{
  "n_kv_head": 2,
  "head_dim": 32,
  "rope_base": 7000.0,
  "rope_fraction": 0.5,
  "attn_scale": 0.177,
  "bias": "qkv",
  "lr": 0.00568,
  "grad_clip": 0.5,
  "warmup_steps": 200,
  "schedule": "wsd",
  "steps": 9095
}
MLP neurons of a small language model. Each row is named by its layer, matrix (gate and up: input weights) and neuron, and shows model dimensions 48-175. Each number is 128 + 24 x the weight over its row's rms, rounded and kept within 0 to 255. A neuron's up and down rows have the sign that makes its largest values positive.
After each neuron's rows, "fires on" lists the tokens most often at its 100 highest values on Wikipedia text that the model never trained on.

L10.gate74 [193 101 126 144  96 160 156 157  64 106  92 117 117 154 139 126  96 172  96 121 120 121 117 114  66 115 129 138 122 128 115 132 113  94 141 187 138 135 130 148 117 165 151 108 112 137 158  87 145 110 141 160 149 141  95 115 115 111 125 132 156 135 152 148 100 118 135 133 113 115 117 142 155 123 172  92 131 113 144 198 105 155 127 113 144  90 126 168 153 110 171 127 137 124  89 141 124 139 118 107 168 119 111  82 115 132 164 139  97 135 126 131 114 164 109 128 121 134  75  83 120 128 173 136 130 132 129  82]
L10.up74 [144 134 147 111 102 117 111 140  94 139  98 162 107  94 123 121 121 135  87 148 100 145 158 151 117 132  86 126 120 124 157 109 110  88 129 119 167 125 114 145 126 137 122 148 128 147  84 126 164 152 140 114 129  94 120 153 142  86 142 120 129 144 153 158 112 105 108 134 113 150 157  63 180 154  93 145 137 100 139 161 101 144  95 109 156 196  98 142 155 122 101 130 135 120 129 150 109 142 174 158 166 131 128 140 184 131 139 113 111 110 106 141 135 132  88 147 122 150 146 141 118 140 142 140 119 103 106 129]
fires on: "-", "|", "ra", "ur", "r", " Br"

L7.gate496 [ 75 124 131 114 131  98 144  64 134 142 122 123 133 144 125 134 156 140  80 111  97 105 149 134 120 103 148 151 132 179 121 109 130 162 129 111 130 131 117 137 127 152  87 131 109 130 107 156 111 109 164 125 173 132 145 110 142 116 166 133 130 150 130 125 122 111 101 119 160 104 181 115 125 156 137 138 109  71 122 122 142 122 162 135  87 124 121 102 141 124 109 111 130 121  98 130 127 156  87 158 138  82 121 135 165 168 155 159  81 127 120  87 157 101 143 161 167 147 114 145 101 114  95 141 131 142 124 147]
L7.up496 [144 127 160 121  98 121 157 147 178 101 159  88 146 101 152 194 105 161 107  76 144 155 181 125 136  88 129 131 127 108 134 141 150 101  84 135 103 138 121 112 157 109 142 117 134 136  99  91 134 140  85 127 105 143 122 127  91 132  81 136 126 147  84 153 139 155 133 156 121 140 143 148 144 145 106 123 141 165 162 159 124 147 146 129 161 150 123 121 160 110 116 106 134 102 139 159 107 150 132 116 131 118 134  94 131 138 127 137 157  99 111 159 137 151 100 149 128 126 157 139  78 113 128 145 113 131 150 126]
fires on: " but", ",", "ed", " later", " and"

L8.gate201 [109  86 126 117 107 155 147 145  75 154 143 116 127  91 159 162 208  61 153 138 107  95 125 106 105 117 146 137 104 111 118 134 125 121 123 103 109  84 154  77 154 112 123 117 111 113 134 124  97 129 165 110 151  78 173  70 106  97 135 132 131 109 115 137 138 118 113 135 154 175 141 145 121 107 151  85 145 139 100 110 138 137 133 136 122 111 139 137 119 148 137 121 121 150 127 108 128 120 156 112 132 155 135 125 139  95 123 158 128 134 112 140 143 152 121 125 181 128  97 102 113 118 134 117 139  81 126 149]
L8.up201 [141 129 120 125 100 143 121 122 158 153 180 137 187 144 121 137 140  88 137 119 125 143 118 107 168 128 125 104  89 149 129 134 134 110 140 110 122  99 159 105 177 121 162 146 129  89 134  87 124 105  99 148 116  91 134 123 132  81 139 130 158 103 136 127 177 119 102 151  99  94 150 114 140 140 106  88 162 130 155 111  97 138 126 103 144  89  87 148 118 149 153 108 104 129 147 166 149 151 170 113 161 143 114 141 117 144 105  97 102 147 166 125 131 105 152 147 112 129 147 105 147 135 117 148 171 110 119 160]
fires on: " ", "ar", "ra"

L7.gate50 [ 90 121 129  86 120 147 129 106 141 125 135 151 135 144 102 136 125 148  90 142 138 143 135  84 105 170  91 146 119 141 100 137 136 158 126 123  71 162 125 137 102 164 132 117 118  98  89 146 153 129 145 161 167 136 139 100  85 104 109 170 136 157 128  93 133 113 140 111 137 155 147 122 116 153 107 165 127 143 135 170 100  97  91  93  98 152 143  86 129 163  91 132 115 155 110  94 122 140 134 145 117 129 149 123 151 134 134 115  95 143  87 135 127 117 116 106 131 156 156  89 123 120 112  95 104 100 156 144]
L7.up50 [ 99  85 144  76 140  79 149 119 117 111 112 100 151  96 122 112 127 144  80 112 165 104 122  96 102 165 146 121 134 102 147 115 145 115 105 160  89 145 125 162 101 146 129 135 136 110 108  85 157 142 147 131 129  98 112 132 124 141 130  92 105 133  86 141 149 134  91  90 153 126 159 144 127 117 125 104 156 102 136 125  90  87  86  88 171 132 148 131 124 131 144 146 105 118 114 164  73 133 136 127 159 139 122  74 119 125  99 118 162  88 141 108 129 161 136 158 132 140 169 144 133  93 144 107 153 120 122 121]
fires on: ","

L8.gate436 [ 90 144  94 121 101 150 119 167 148 153 117 110 106 126 105 125 119 157 102 140 121 120 154 119 154 156 132 159 145 126 159 130 136 104  79 125 138 152 139 147 113 107 119 143 117 111 146 106 164 142 146 127 167 126 155 166  80 132  85 118 155 154 148 134 142  72 101 126 125 124 137 139 131 122 139 104 115 128 128 158  90 168 146 148 122 120 137 134  92 124 154  83 141 155 190 146 103 112 110 147 128 117 126 120 116 104  57 144 125 136 150 117 144 108 173 160  95 145  94 166 136 114  98 189  89 145  84 173]
L8.up436 [102 117 157 150 101 138  94 103 147 134 167 161 192  97  82 137 154 127 104  99 136  90 102 105 136 156 101 113 150  88 118 146 107 162 136  91  95 175 136 122 135 113 117 129  99 124 143 118 171 104 127 109 152 123 121 141 131 100 145 141 138 160 113 191 116 124 121 123  94 126 159 120 133 179 130 156 121 124  94 183 170  80 126 132 107 106 125 153 155 120 152 116 120 143 142 148 136 133 146 102  86 154 152 157  87 141 134 124 143 127 134 135 114 128 109 132 100 148 116 142 103 139  92 131 140  99 154 103]
fires on: ",", " v", "als", "et"

L10.gate76 [ 96 147 116 150 101 103 114 119 150 120  92 134 155 122 157 169 110  74 147 125  80 135 133 110 145 161 116 185 106 156 103 153 138 156 114 149 145 141 131 139 168 133 130 128 103 148 177 140 131 152 172 130 123 149 147 124 140 139 109 143  87 105 114 143 122 123 140 117 129 122 158 112 125  86 162 138  54 153 174 132 142 117 135 129 131 123 152 129 167 102  70 125 131 128 121 118 109 136 143 147 151 115 140 128 139 127 148 108 108 153 180 140  96 131  97 102 122 141 144 119 148 117 137 115 128 145 115  91]
L10.up76 [ 91 178 104  93 144 114  73 106 120 148  93 135  97 160 123 150 142 167 134 109 139 164 125 146 133 170 155 155 121 146 108 157 152 115 133 105 129  78 118 124 129 119  97 161 128 153 142  92 124 118 135 128 177 123 140 138 188 129 120 135 109 141 139 157 150 106 166  93 104 101 114 103 105 131 118 124 123 112 104 119 109 117 167 116 113 164 142 127 147 127 147 178 150 150 134 109  93  86 172 104 151  69 162 148 147 156 107 145  56  64 128 152 122 138 117 108 133  99 120 132 164 115 152 122 137 154 114 103]
fires on: " reg", " sup", " ag", " int", " Cent", " offic"

L8.gate72 [148 117 155 134 155 124 162 136 114 105 153 130 133 151  97 143 157 112 118 125  83 125 167 104 133 140 179 131 141 132 148 142 137 103 146  83 172  55 117 159  82 137 132  99 137 105 159 117 161 152 148 113 127 164 120 113 141 139 138 136  91 158 126 186 122 107  89 179 144 133 127 123 123 133 111 145 124 164 123 139 117 113 133 114 135 125 182 115 120 100 124 146 176 116 110  70 119 134 117 164 102 114 137 120 119 121 126 155 148 134 166 178 103 117 142  80 131 172 116 134 129 211 117 136 128 143 147 150]
L8.up72 [141  99 163  95 142 104 108 119  72 130  97 145 121 144 109 149 149 133 104  86 126 127 137 105 128 116 125 101 139 101  88  77 131 138 111 127 127 131 113 159 138  82 167  87 141 139  87  84 153 101 140  89 174 114 157 145 139 175 159 132  95 138 122 136 161 168 114 133 142 115 135 139 128 137 120 154 105 148 122 133 148 122 117 112 148 167 150 141  95  95 116 179 130 115 126 124 110 145 191 166 143 126 141 156 119 103 108  84 134 165 110 156 111 160 142 149 114 156  75 107 118 117 139 129 146 161  97 132]
fires on: "ig", "az", "iz", "r", "ven", "ain"

L7.gate153 [139 169  99 151 115  73 101 110 109 151 147 185 107 115 110 130 148 166  96 121 147 148 152 150 100 138 125 154 134 142 131 139 147 132 133 107 156 169 141 119 149 143 109 138  99 152 107 102 114 151 120 124 129  96  91 107  89 119 106 138 117  85 134 124 141 160 162  80 163 129 138 141 140 159  98 180 100 123 125 163 142 120 117 122 113 104 106  94  90 135 144 112 109  93 154 120  93 137 120 127  80 165 116 101 153 160 126 118  98 117 120 135 139 132 157  85 110  80 115 119 128 157 132 133 121 120  84 131]
L7.up153 [144 157 132 119 119 151 142 131 126 141 113 133 101 110 120 166 137 118 150 119 139  98 138  94 135 130 119 120  97 133 124 133 143  79 174 117 141 148 150 125 127 163 118 145 106 136 119  76 112 119 160 134 164 121 114  92 101  90 121 112  66 129 128 139 159 161  91 129 122 120 146 126 133 144 111 120 133 126 112 100 123 168 115 141  98  81 127 131 136 123 126 165  77 128 113 123 147 128 184 121  95 172 148 143 134 149  75 123  80 139 137 113 132 101 119 103 150 104  94  71 116 166 125 121 126 133 136  93]
fires on: "ator", "er", "op", "or", "ent", "ier"

L7.gate373 [134  76 142 150 142 111 118 105 108 152  84 141 117 152 138 154 145  69 182 126 166  82 121 107 139 102 151 151 142  72 157 122 112 128 132 102 107 101 138 146  97 174 114 119 113 147 124 173 119 116 162 137 142 135 166 108 126 123 100 147 127 133 132 147 146 105 145 124 126 130 148  80 140  81 153 122 135  96 127 119 117 110 108 142 124 115 126 109 118 112 144 140 109 130 138 119 154 133 119 126  93 124 152 114  94 126 130 141 160 163 116 127 105 174 165 154 149 102 109 118 122 121 106 117 184 128 115 139]
L7.up373 [112 125 153 130 127 150  93 129 180 116  98  83 118 125 126  82 162 102 133 103 140  86 152 114 112 142 155  88 116 150 111 126  89 122 113 138 130 124 116  84 132 161 138 157 134 117 128 126 116 122 101 125 145 137 150 153 136 134 165 167  84 133 176 131  95 150 140 109 146 121 130 135 199 108 123 182  82 129 139 142 158 118 143 101 104 154 126 135 128 144 125 132 130 154 100  83 116  59  75 103  95 137 116 137 101 134 142 151 149 111 159 125 117 121 132 117  86 119  81 132 147 188  89 134 154 133 120 131]
fires on: "th", "ac", "as", "0", "eg", "ic"

L8.gate420 [ 91 139 123 150 129 129 144  96 109 110 152 134 139 120 108 136 135 134 127 115 133 150 100 106 116  95 161 161 109 136 139 140 129 104 179 110  97 113 116 120 179 129 143 123 132 142 108 146  62 168 133 130 147 128 102 133 136 139  99 151 105 171 119 114 156 141 117 114 134 121 130 147 174 162 135 146 125 124 140 110 120 144 130  89 139 126  56 131 126 110 117 138  92 162 132  79 160 100 153  93 112 151 114 141  96 109 104 123 128  91  87 164 142 147 134 143 143 134 114 102 125 138  66  65 121 110 137 123]
L8.up420 [122 144 135 168 149 166 104 106 150 106 168 107 125 104 136 120 159 169 130 133 129 114 152 133 150 116  45 125 122 150 155 160 151 141 133  80 114 109 153 139 118 148 142 145 110  74 143 138 118 140 161 162 127  93 163 119  60 143 152  90 119 139 165 103 145 164 153 120  86 159 143 165 127 141 134 155 130 163 131 148 104 160  94  73 191  80 132 129 147 140 139 111 114 114  98 145 118 103 130 132 118 127 141 150 141 123 132 110 116 117 153  90  82 106 144 146  94 124 100  95 113 127  94 131 133 125 118 116]
fires on: " ", "ass", "ron", "n", "as"

L10.gate436 [104 145 142 139  87 138 140 119 141 106 147 136 148 140 108 143 134  92 154 118 116 145 144 111  81 102 167 161 134  83 128 134 124 144 114 109  95 114 141 135 137 117 121 142  96  95 135 126 163 161  83 145 128 147 153 150 148 184 131 121 162 166 137 181 118 105 131 152 138 116 127 136 124 131 121 124 155 121 145 116 115 115 143 167 170 164 123 107 122 107 145  61 105 138 105  97  92 105 143 115 116 105 147 116 123 143 134 173 148 124 125 119 127 117 105 137 161  92 112 140 156 144  84 152 126 163 134 110]
L10.up436 [109 129 108  76 125 164 144 140 132 128 148 170 163 122 148 157 168 140 179 108 134 114 135 128 139 133 134 135 145 119 119  84 179 139 104 107 157 148 149 105 128 113 127 110 144 130 160 139 148  93 139  96 112  92  97 136 105 122 124 136 114 174 163 118  89  92 160 140 138 103 140 136 128 127 157 138 144 101 158 141 117 100 157 171 163 163 137 117 172 128 145 150 136 117 131 110  98 151 109 116 108  99 108 130 157 125 160 127 116 132 155 156 151 136 111 168 144 106 125 145 111 125 148 122 113 110 144 148]
fires on: " \"", " Mc", " dis"

L8.gate386 [131 115 135 153 141 136 109 108 136 122 127  81 123  91 125 167 110 146 136 162 132 123  96 117 136 113 102 118 106 118 151 104 129  90 137 123  80 137 100 135 149  54 161 110 113 151  74 130 106 119 140 122 166 143 164 122 144 117 133 137 151 164 143 155 167 126 137 134  88 131 125  97 138  83 147  67 118 167 106 130 127 104 105 113  96 136 123 156 106 103 112 168  84 116 158 166 115 166 113 120 101  90 165 139 133 119 143 114 165 116 131 174 116 113 120 162 154  89  93 140  76 128 119 115 128 122  81 125]
L8.up386 [ 85 114 144 108 143 104 111 139 137 103 145 123 136  98 132 178 150 102 153 159 117 104 113 149 124 159 148 170 110  97 151 134 118 107 134 151  92 136 100 105 154 161  87 103 152 119 135 152 130 103 122 114 121 157 167 110 144 120 147 144  90 160 124 123 151 149 148 119  87 110  98 143 135 100 143  93 118 161 162  90 139 131 156  91 110 145 110 148 125 132 111 137 184 125 107 140 149 111 128 137  83  89  55 131 137 103 142 123 143 116 115  65 125 153 162 112 127 159 110 136 141 136 153  98 116 129 100 124]
fires on: "th", "00", "0", "q", "%", " 100"

L6.gate36 [144 108 162 121 168 108 125 133 146 191  92  94  63 126 153 130 113 119 153 107 116 139 155 134 139 136 158 114 167 119  69 122 148 131 123 121 130 129 125 149 120 139 109 141 137 129 123 143 143 144  86 115  96 128 206 157 120 146 131 134 179 150 132 104  78 149 118 100  84 111  92 177 121 158 129  90 143 153 162 134 166 113 120 141 111 118 178 149  84 152 145 157 168 128 121 119 141 154 158 131 100 107 119 111 129 161 135 101 126 116  93 123 174 142 161  78 147 104  98 140 154 110 152  92 105 145 149 122]
L6.up36 [153 103  98 148 171  86 105 134 108 110 146 119 119 128 163 124  99 106 139 164 130 122 123 143 154 167 186 124 151 141 133 135 154 128 132 163 125 112 158 168 139  98  89 125 146 118 132 170 131 164 126 156 124 164 108 104 164 120 153 125 125 155  97 103 135 152 128 136 161 129 159 127 170 140 106 131 155 143 146 164 105 126 139 112  94 135 170 118 146 104 131  96 103 126 108 104 108 180 114 143 120 159 122 148 148 118 110 115 141 152 108 149 101 113 157 129 121 115 115 115 138 163 183 136 164 115 149 114]
fires on: "==", " ==", " Country"

L10.gate110 [145 148 144 132 157 128 150 129 113 109 157 160 131 121 129 134 158 159 165 137  93 129 153 148 128  93 180 111 150 123  91 160 130 125 152 107 108 106 150 123 117 138 147 140 138 106 123 113 149 133 128 163 119  91 119 107 118 110 105 136 148 132 154 147 134  45 119 129 113 169 183 144  95 119 118 127 100 144 120 112 102 147 132 133 157 161 102 137 149 129 155 107 121 205 161 114 111 125 163 116 142 112 137 135 157 146 140 117 130 150 156  86 102 137 150 130 145 132 108 181 124 145 127 168 144 128 144 113]
L10.up110 [136 143 126 117 128 167 127 100 130 151 125 109 134 120 139 143 112 152 154 152 128 110 149 113 145 138 161 115 120 134 109 127 107 103 120 130 164 106 139 101 121 179 134 124 109 119  94 134  88 102 125  73 117 142 141 111 109  90 132 139 165 141 126 138 162 116 140 153 130 105 145 145 124 112 126  81 159 130 140 145 107 126 157 120 116 127 170 117 134 113 141 112 143 134 144 114 129 136 136 102 132 133  89 155 156 139  68 125 115 115 122 121 129 111 129 137 118 115 159  82 114 144 179 148 141 175 169 135]
fires on: "r", " contr", " ", "b", "isc", "ass"

L3.gate485 [128 110 105 121 154 171 124 132 126 127  90 120 118 162 135 144 117 131 112  63 124 142 137 127 167 138 106 132 133 186 110  79 114 133 141 125 128 147 126 130 161 118 157 149 161 136 139 105 105 141 136 123 182 153 106 145 143  76 134 122 137 154 128 102 142 126 139 159 143 112 148  91 119 134 111 142 107 101 106 137 157 144 115 160 144 116 141 147 120 107 124 140 155  71 108 108 145 154 157 103 140 138 129 137 114 140 121 140 147 134 135 114 129  86 143 181 174 179 159 148 110 123 157 121 145 114 126 122]
L3.up485 [132 147 118 105 119 136 133 118  90 115 103 164 137 155 112 138 123 124 111 139 123  93 135 165 159 131 119 136 159 130 131 119  84 159 100 101 131 155 143 174 134 155  89 103 123 135 131 114 116 166 123 170 154 121  97 140 120  77 162 143 130  98 135 149 144 118 117 125 131  91 175 123 104  88  83 125 133 127 125 146 109 131 104 156 139 114 130 126 179  96 122 112 117 125  99 117 138  71 109 126 126 141 131 154  98  87 139  88 166 149 147  90 123  99 117  88 142  80 122 112 116 147 144 151 140 116 149 182]
fires on: "r", "ch", "t", "d", "ough"

L6.gate350 [128  96 118 146 103 128 113 145 128  91 142 158  97 112 165  99 141 154  86 104 149 133 161 156 120  88 121 120 130 127 152 133  94 121  93 183 118  75 135 133 139 135 143 108 162 172 113 112 117 141 126 144 104 103 147 128 149 108  73 166 145 139 105 141 126 148  99 131  84 111 155 135 100 173 114 137  93 140 134 133 117 152  81 137 150 117 130 114 130  67 101 176 103  97 120  72 112 120 137 144 137 138 174  70 127 160 140 118 147 138 110 133 152 158 122 129 138 112 120 130 133 143 118 120 121 133 123 119]
L6.up350 [148  81 136 163 133 154 120 117 132 160 138 155 128 160 138 122  89 123 107 152  79  85 132 134 152 121 137 164 141 130 141 110 135 165 155 189 150 127 137 165 118 153 122 139 123 106 104  76 165 189 146 120  84 140 151 135 164 129 105 162 124 104 135 140 116 107 105 130  92 148  96 103 105 113 114 116 123 104 127 134 166 163 116 164 182  93 132 103 137  98 137 163 110 100 123 107 151 141 120 170 102 127 123 117 129 144 131 110 171 169 143 157 137 132 128 146 180 113 148 130  93 112 143 158 115 134 131 122]
fires on: "ar", " based", " located", "az", "av", " life"

L7.gate32 [152 150 144 188 145  96 143 129 112 148 159 139 143 128 179 101 122  72 110  86 121 163 149 117 119 140 131 110 143 136 114  97  98 120 144 142 110  86 110 126 119 114 151 117 124 191 135 156  81 125 114 128 115 103 134  96 134 127 141 160 114 158 173 103 100 176 135 123 105 168 166 148 101 101 149 149 204 103  97 121 117 136 178  86 121 128 113 130 109 161 151 122 125 132 141 116 134 141 149  98 112 157 105 180 113 132  96 130 113 132 111 117 168 141 160 125 161 150 101 127 135 101 132 104  88 121 125 153]
L7.up32 [ 90 129 115 103 110 111  99  99 139 161 157 141 118 132 120 109 130 115 126 138  99 133 127 135 119 141 132  91 136 131 188 152 117 124 121 109 130 128 146 140 137  87 125 129  86 117 118 102 142  98 109 117 159 126  96  67 116 101 163 152 153 113 157 131 123 103 137 151 117 134 110 164 142 133  95 109 101 148 115 172  99 143 129 120 113  89 132 181 152 143 143 146 143 135 140  84 155 114 160 148 139 127 116  89 121 123 166 113 130 158  91 132 108 108 119 148  57 172 129 100 148 113 109 170 148  77 123 102]
fires on: "an", "i", "ar", "ip", "l"

L10.gate458 [153 152 114 151 110 132 150  87 159 158  85 168 162 130 145 153 131 141 161 118 143 112 121 102 124  74 130  79 148 114 113 142 116 101 143 147 140 134 101 121 108  90  79 111 156 119 159 120 119 148 119 101 172 113 182 118 155 124 120 131 138  98 153 117 151 122 123 120  98  96 161 125 152  87  98 151 167 157  96 110  92 116 169  88 132 129 152  91 119 128 148 137 152 140 119 124 148 152  94 109 125 133 103 123  76 104  95 124 146 162 100 135 166 113  93 144  94 132 109 110 145 111 135 124 114 144  94 129]
L10.up458 [162 153 129 103 136 118 131  99 115 101 126 145 100 136 121 136 157  93 160 135 176 104 104 120 144 139 156 145 141 123 160  97  88  86  88 126 106 125 131 128 154 138 105 116 152 141 102 144  95 135 129  92 127  88 138  99 143 163  71 138 107 103 137 132 147 163 113 102 107  67 157 105 151 117 123 126 132 146  78 181 110 118 111  85 104 179 165 125 145 138 120 123 105 145 152 131 113 169 108 160 107 107 114 135 148  87 118 172 140 160 113 124 128 120 130  93 123 125 135 127 132  91 155 104 135 145  54 133]
fires on: " U", " S", " H", " E", " Q", " h"

L4.gate193 [113 179 139 119 151 111 111 108 116 140 104 130 145 102 144 120 110 147 142  79 158 181 125  98  97 183 150  96 104 135 109 177  87 173  79  88 125 153 100 125 150 175 127 154 146 137 118 148  72 154 155 129 160 143 151 140 169 124 152 152 119 140 129 126  74 161 104 128 149 121 153 153 142 116 149 169 118 134 134 137 103 152 142 109 111 114 124 123  89 143 110 134 133 151 153  98 111 105 156 117 154  95  88 135 145 134 132 138 121 106  94 104 150  99 104 120 134 112  93 136 116 119 124 113 134 164 116  86]
L4.up193 [171 109 142 132 162 115 114 114 145 171 102 170 125 116 114 127 150 144 104 127 129 119 135 124 146 132 152 159 178 141 119 124 156 114 155 130 123 146 121 126 149  87 111 148 103 139 168 106 142 102 129 160 144 117 136 169 171 128 108 128  89 133  85 130 103 130 188  89 134  88 145 102 111 120 152 111 124 154 108 130 139 115 134 138 124 114 131 113 132 136 158 116 126 118 117 172 124 121 164  96 108 164 142 111 171 118 129 165 153 114 106 125  95 112 126 138 140 160 138 114 129 148 143 158 154 145 142 111]
fires on: "c", "ec", "r", " an", " Or", "uro"

L10.gate284 [112 116 175 149 146 119 120 149 133 163  67 105 146 155 113  93 113  74 152 133 118 121  83 139 143 177 216 120 101 136 168 121  87 129 184 131 123  82 118 147 131  91 112 124 138 136 139 120 118 142 139  96 137 125 160 124  94  95 140  79 175 175 149 142 138 148 143 121  94 129 131 188 167 121 150  95 129 141 106 149 140 130 101 166 149  94 154 139 118  91 167 132 119 117 137 125 128 163 119 137 127  91 118 113 192 128 111 137 160  99 139 134 140 128 124 149 144 132 120 130 123 123 116  69 107 150 123 109]
L10.up284 [109 165 177 123 154 105 104  92 109 113 121  99 127 115 108 131 127 104 146 159 153 123 130 116 168 124 173 153 154 137 127 115 151 114 163 162 120 131 172 127 109  92 121 133 104  94 142 104  97 150 155 144 154 124 132 136 113  87 138 135 152 175 145  83 177 129  74 183 109 146 188 131  96 164 147 124 126 152 137 121 151 128 140 134 124 112 139 100 148 106 109 135 127 112 137 152 143 118  88 151 106 134 148 138 128 169 124  79 164 136 139 119  90 184 158 107 129 142 138 122 101 156 154  97 123 128 134 167]
fires on: "==", " ==", "===="

L6.gate138 [166 122 125 148  92 119 133 143 146 121 123  67 104  87 123 125  99 110 136 174 165 126 145 155 122  86 164 126 124 136  91 113 114 128 122 134 112 115 115 148 121 142 131 145 125 101 105 140 134 106 151 166 133 138 136 153 107 136 140 128 178 123 139 148 118 136 150 126 167 126 135  86 130 116 167 100 127 142 114  90 107 148 148 106 122 104 138  86 131 146 122 139 115 121  99 121 128 113 196 129 113 110  83 114  93 167 102 100 183  92 132 157 154 116 156 101 106 160  78 136 101 117 156  77 103 124 150 134]
L6.up138 [ 94 169 117 129 105  92 153 166 137 164 122 124  94  70 170 145 114 127 161 118 136 150 153 123 155 116 118  95 171 131 105 151 112  92 113 157 133 147 110 134 119 119 140 118 128 117 103 111  64 159 102 104 126 128 112 128 147 108 150 114 135 118 146 126 151 151 125 140 145 129 104  90 124 131 154 184  95 132 124 161 110  93 100 129 197 130 104 165 150 111 113 122 123 133 154 150 131 135 140 135 136 110 134 130  94 120 131 166 114 146 121 119 153  99 126  97 133 114 166 126  58 143  93  98 152 102 148 142]
fires on: "ia", "es", "en"

L6.gate292 [135 145  92 118 121 107 103  95 113 100 105 111 151  99 149 139 101 107 120  86 150 105 132 115 122 147 143 118 143 162 145  95 105 132 122 116 131 143  84 104 115 149 111 100 162 128 136 125 106  92 103 122 139 118 128 122 172 113 102 146 135 117 129 139 128  95 133 124 140 126 154 113 172 145 126 146 156  67 111 104 124  94 106 124 124 146 132 129 101 156  59 172 172  95 154 172 162 156 113 100 110 111  87 126 106  73 129 145 148 138 117 131 131 119 125 117 136 192  83 146 142 101 109 134 149 125  92 137]
L6.up292 [123 162 146 121 154 151 159 139 124 130 124 121 149 151 156 166 123 151 146 133 104 121 109 120 152 122 104 145 147 159 156  83  99  90 117 128  81 168 132 112  73 103  70 103 125 139  87 118 115 147 124 128 149 117 177  97 157 107  96 153 122 131 103 112 158 188 117 160 116 118 138 132  97 103  82 135 102 153 170 125 123 118 118  90 121 151 119 155 146 135 135 106 114 127 100 106 113  98 101 100 114 158 160  90  99 155 140  94 142 114 144 141  70 165 123 137  94 146 116  99  98 133 118 164 105 128 134 157]
fires on: " tr", "r", " Tr", "t", "rit", "nd"

L4.gate10 [117 164 105 160  82 159 117 156 124 127 115  99 113 100 132 145 149 131 157 157 136  63  93 105 148 100 161 116 101 131 120 128 116 104 115  88 114 110 139 132 121 148 176 161 130 101 140 154 127 103 152 170 109  93 139  92 157 136 133 147  84 120 156 102 117 139 103 119 139 102 157 115  89 116 135 139 103 119 158 105 118 124 132 122 123 133 132 106 124 123 159 128 154  99 140 131 145 110 152 155 173 116 115  87  96 171  85 163 144 113 115 153 166 160 110  77 154 122 123 139 147 135 148 103 105 134 121 141]
L4.up10 [ 67 129 177 152 133 134 123 148 150 120 147 128 127 137 131 124 158 109 183 125 146 110 150 111 113 101 139 112 127 124 139 125 104  88 112 161 118 164 140 142 130 121 123 135 141 126  86 150 115 114 133 197 108 141 201 140 175 120 100 129 100  80  90 138 148 160 110 149 124 133 114 133 113 109 100 118  73 167 149 131 131 150 125 124 147 141 124 136 164 140 141  89 171 126 119 110 114 124 129 127 142 137 157  73 159 127 125 165 114 105 126 102 155  97 101 120  99 168 138 160 129 131  89 109 126 126 144 133]
fires on: "ur", "en", "ens", "ir", "h"

L3.gate343 [122 138  95 125 130 137 107 138  87 107 118 171 152 173 118 120 145 162 134  83 143 107 151  99 156 108 162 160 129 164 120 108 128 148 158 119 194 102 156 110 148 103 117 141 108 164 109 152 118 135  85 140 153 114 134 141 106 124 123 114 137 135 104 169 149 148 115 136 133 103 168 158 169 210 146 137 137 123 122 129 133 137 134  80  87 126 133 127 107 124 111 105 146 141 116  98 146 169 140 141 101 172 153 119 126 140 153 165 152 163 107 153 151 125 136 119  98 140 110 139 123  97 159 116 123 150 154 150]
L3.up343 [ 86 144 109 128  97 182 135 111 125  62 138 172 142 116 108 161 160 133 110 103 118 165 165 153 186 112 181 131 139 126 115 157 165 146 155 116 131 108 105 111 134 157 116 116 138 184 147 124 130 123 120 146 132 128 169 149 133 128  95 110 164 184 107 109 108 105 142 151 115 121 141 114 137 106 138 122  77 138 112 115 109 127 127 117 102 147 186 119 164 128 151 126 124 159 136 150 130 153 169 133 146 140 122 114 114 168 109 130 106 146 157 131 131 160 131 175 127 111 106 130 152 101  94 103 131 132 138 154]
fires on: " Z", "uch", "l", "umb", "ov", "ess"

L7.gate117 [155 169 121 122 106 128  88 108 124 154 154 125 114 139  83  98 111 121 119 143 113 140 152 108 154 165 123  92 124 191 144 166 145 149 117 114 132 159 152  95 121 129 150 122  86 117 153 103  73 178 158 141  94 105 120 127 120 157 115 141 155 155 105 124 170 100  94  96 168 134 131 135 145 134 102 115  99 138 145 140 105 153 130 124 145 118  91  89 128 133 123 174  76 144  98 137  86 121 104 136  91 116 167 102  73 189 173 121 151 143 172 141 168 116 108 102 146 153 139 114 144 135 108 111 131 157 171  93]
L7.up117 [118 125 121 110  98 163 143 159 155 116 119  77 136 127 131 129 160  95  98 143  99  91 181 124 172 131 155 103 144 160 120 148 104 137 101 160 172 164 160 139 150 130 158 100 119 203 130  96 108 164 117 101 113 116 142 126  88 102 134 163 141 128 138 108 112 112  89 135 127  90 120 134 161 155 110 114  95 131 147  46 122 135  97 143 148  97 147 135 128 146 118 150 119 135 117 145 117  99 131 115 138 152 110 152 109 147 140  88 102 125 147 171 136 132 124 102 149 115 121 163 120 111 105  99 153 148 124  61]
fires on: "re", "ur", "or", "er", "ir", "ron"